python train.py --activation="swiglu" --norm_eps=1e-05 --positions="rope" --tie_embeddings=true --lr=0.00738 --beta1=0.9 --decay_shape="linear" --dataset="wikipedia_en"
MLP neurons of a small language model. Each row is named by its layer, matrix (down: output weights) and neuron, and shows model dimensions 272-335. Each number is 50 + 15 x the weight over its row's rms, rounded and kept within 0 to 99. A neuron's up and down rows have the sign that makes its largest values positive.
A block is one neuron, or neurons of one layer that tend to fire together. Before each block is what it responds to, as a language model described it from the Wikipedia text at the highest values.

Responds to: Formulaic Wikipedia template tokens
L2.down5:58 43 50 56 62 50 57 50 77 51 61 37 33 65 73 66 30 46 52 28 44 40 29 72 24 50 43 13 44 36 61 50 47 70 33 66 49 31 48 42 36 60 42 33 56 38 38 69 36 45 35 78 54 54 58 45 56 63 44 83 67 36 86 70

Responds to: Family and demographic nouns
L5.down135:40 65 39 69 47 75 57 37 60 31 39 76 40 44 45 37 63 74 62 28 51 43 19 31 71 58 27 47 48 35 34 55 23 59 38 76 49 28 64 60 37 60 56 33 38 30 29 42 30 57 32 38 36 75 20 43 58 63 50 69 54 55 52 43
L5.down210:67 46 65 57 75 35 38 45 47 48 47 45 52 32 30 54 48 23 49 26 37 37 41 46 47 34 32 51 60 74 67 60 55 46 60 41 54 47 22 46 37 37 38 57 25 46 57 45 47 50 60 40 59 66 44 47 31 49 61 45 49 42 64 56
L5.down624:56 30 66 64 46 29 58 47 75 25 33 34 45 57 34 50 48 31 57 83 44 25 53 64 49 65 46 64 34 50 50 58 49 41 57 33 62 52 61 35 33 55 36 44 75 50 51 17 53 43 38 45 66 46 50 51 20 48 56 73 42 56 43 48
L5.down708:71 48 46 54 41 53 35 55 61 38 62 61 26 46 66 52 54 69 55 32 26 36 28 53 47 56 44 60 44 49 62 66 28 33 35 46 29 41 58 65 59 48 47 48 22 54 46 60 65 62 56 20 82 50 30 58 75 79 50 52 31 58 76 34
L5.down784:53 60 50 51 38 34 46 44 55 70 40 46 45 42 79 44 51 54 31 53 53 33 64 62 44 67 38 53 34 78 54 44 56 19 55 58 66 59 48 28 47 60 30 45 46 43 71 79 71 47 36 35 75 81 37 47 77 32 33 30 43 47 44 12
L5.down1214:64 35 73 59 48 47 61 66 30 26 45 57 59 40 42 33 53 67 27 44 56 57 46 30 64 61 30 40 35 56 64 58 44 43 38 60 42 34 67 25 30 35 32 21 64 49 44 28 39 14 47 52 82 52 65 35 77 59 34 53 31 76 48 55
L5.down1228:31 49 46 25 29 30 63 56 58 62 63 67 49 51 52 31 43 52 40 66 54 20 45 60 40 77 61 22 54 50 59 42 44 67 58 69 58 54 48 39 55 56 43 50 77 52 47 46 58 47 51 75 65 58 30 76 46 49 42 57 55 56 62 30
L5.down1368:40 17 24 31 62 67 15 50 62 48 59 48 68 42 37 62 27 47 40 55 33 45 48 50 48 33 63 62 41 71 21 26 37 44 57 47 44 59 53 61 78 86 31 36 44 42 69 42 74 67 31 31 38 42 81 46 57 22 41 32 72 50 47 38

Responds to: Place names as location
L4.down25:43 50 44 38 85 66 39 42 32 20 34 33 57 34 34 69 45 41 62 52 46 36 63 44 85 54 51 54 45 50 73 58 25 39 66 63 48 36 22 72 23 62 58 57 56 91 48 67 68 76 58 49 41 56 60 55 38 44 33 69 45 25 42 82
L4.down228:55 68 62 53 45 66 28 56 74 70 29 73 59 30 67 51 72 58 64 14 58 56 50 67 45 53 52 58 62 60 46 63 70 61 38 62 33 46 60 33 38 66 47 63 70 30 39 28 39 48 55 18 64 47 77 39 75 38 49 52 54 41 59 73
L4.down384:42 61 82 52 63 57 60 39 39 37 22 50 42 44 58 55 76 37 26 43 51 18 34 69 60 23 52 74 35 55 54 52 27 41 69 62 39 76 40 61 20 43 68 46 28 57 38 26 58 22 27 54 48 37 51 53 42 77 55 55 35 56 31 57
L4.down415:27 44 29 66 53 50 50 57 57 55 67 55 34 49 28 51 71 38 34 57 47 59 81 44 40 34 67 42 63 62 60 39 38 35 70 48 49 23 30 41 35 43 55 57 51 48 45 25 52 32 51 40 39 72 64 41 71 40 47 28 38 34 71 28
L4.down953:68 74 63 41 61 80 39 76 40 30 62 37 33 58 61 40 44 58 37 43 30 23 41 55 27 55 35 42 57 67 76 51 65 54 56 31 52 67 54 50 68 82 44 48 66 51 45 60 34 73 65 54 36 53 30 44 40 42 59 72 33 48 50 52
L4.down1086:31 56 67 33 54 62 21 39 53 56 64 75 58 43 39 40 68 39 53 47 42 45 87 39 28 49 50 69 66 91 50 49 57 56 28 67 55 66 51 51 62 50 69 48 50 62 50 65 63 23 62 54 50 21 27 55 44 56 33 42 34 26 42 49
L4.down1156:55 51 40 52 51 54 38 48 36 83 47 58 32 70 47 51 58 35 77 53 28 64 74 42 39 68 80 57 41 65 61 64 29 04 56 34 61 59 85 61 59 51 60 49 55 51 31 52 51 22 47 35 71 26 60 46 77 41 52 34 28 51 26 66
L4.down1387:56 48 52 75 69 75 57 43 48 52 45 37 36 29 48 62 54 40 13 65 36 49 57 42 49 55 52 62 46 67 72 56 73 67 02 29 46 72 31 32 64 55 59 59 39 43 83 77 37 34 55 55 14 37 60 42 51 43 29 63 54 42 32 61

Responds to: Place names in locations
L5.down205:60 57 53 65 69 42 45 75 72 58 45 55 54 45 75 52 28 51 73 55 60 63 52 39 70 28 87 48 64 25 47 40 62 47 27 88 55 40 53 37 58 25 75 35 34 68 65 56 59 55 51 43 69 40 52 41 16 31 62 12 69 47 39 63
L5.down416:76 42 44 14 07 44 40 52 57 85 46 68 24 26 54 55 32 62 54 74 50 46 29 45 37 74 44 36 49 44 62 36 63 31 44 47 58 51 61 57 44 67 44 84 38 61 77 45 53 54 57 36 60 62 40 16 50 41 43 42 54 42 48 34
L5.down552:66 11 64 46 63 62 24 67 65 48 49 72 53 32 17 35 38 47 21 72 43 42 29 83 44 46 56 64 54 51 71 45 42 57 52 40 30 28 23 52 62 87 37 39 71 32 59 48 58 75 47 42 46 63 15 47 62 39 37 77 20 58 58 71
L5.down559:66 30 44 47 38 51 48 73 38 65 41 68 46 56 36 58 33 51 42 42 46 67 29 26 32 63 23 74 50 81 53 52 46 78 65 37 66 55 51 67 36 82 47 55 58 44 54 26 44 52 66 54 43 83 25 58 42 48 36 64 16 52 40 89
L5.down645:65 53 40 58 53 40 40 51 49 52 53 56 44 67 37 57 51 78 38 57 57 76 69 21 32 64 57 58 63 58 67 31 87 62 44 45 58 39 34 22 52 67 41 71 54 59 61 46 50 57 73 57 38 62 17 52 48 35 75 28 37 39 53 50
L5.down1109:70 62 26 88 45 43 48 46 66 28 49 32 43 56 42 70 48 52 28 63 45 37 52 75 55 44 23 52 50 34 57 56 66 60 64 54 15 43 50 20 17 49 43 41 82 48 65 62 65 56 54 54 85 63 38 30 51 26 58 39 82 44 44 62
L5.down1237:67 72 57 30 70 61 59 78 30 67 23 36 53 94 74 32 48 56 43 67 64 58 59 22 36 41 44 61 53 26 55 51 65 63 15 26 49 53 55 58 43 26 63 47 60 50 36 59 54 57 66 43 36 69 34 87 37 32 76 45 69 42 49 62
L5.down1409:60 44 53 31 26 45 52 48 44 67 47 50 44 62 63 51 42 52 58 30 15 43 52 73 38 67 49 57 60 25 52 52 62 39 31 69 21 47 54 59 70 33 44 40 44 39 30 55 59 62 47 34 29 38 68 65 49 54 32 46 75 48 75 29

Responds to: Place and date names
L2.down901:76 65 63 47 49 53 21 53 45 64 62 40 45 52 37 48 39 31 61 46 64 76 34 36 43 29 47 49 29 57 72 40 19 56 48 50 37 68 57 63 57 47 62 76 27 50 52 55 51 31 49 73 56 37 66 65 52 66 52 55 44 29 47 69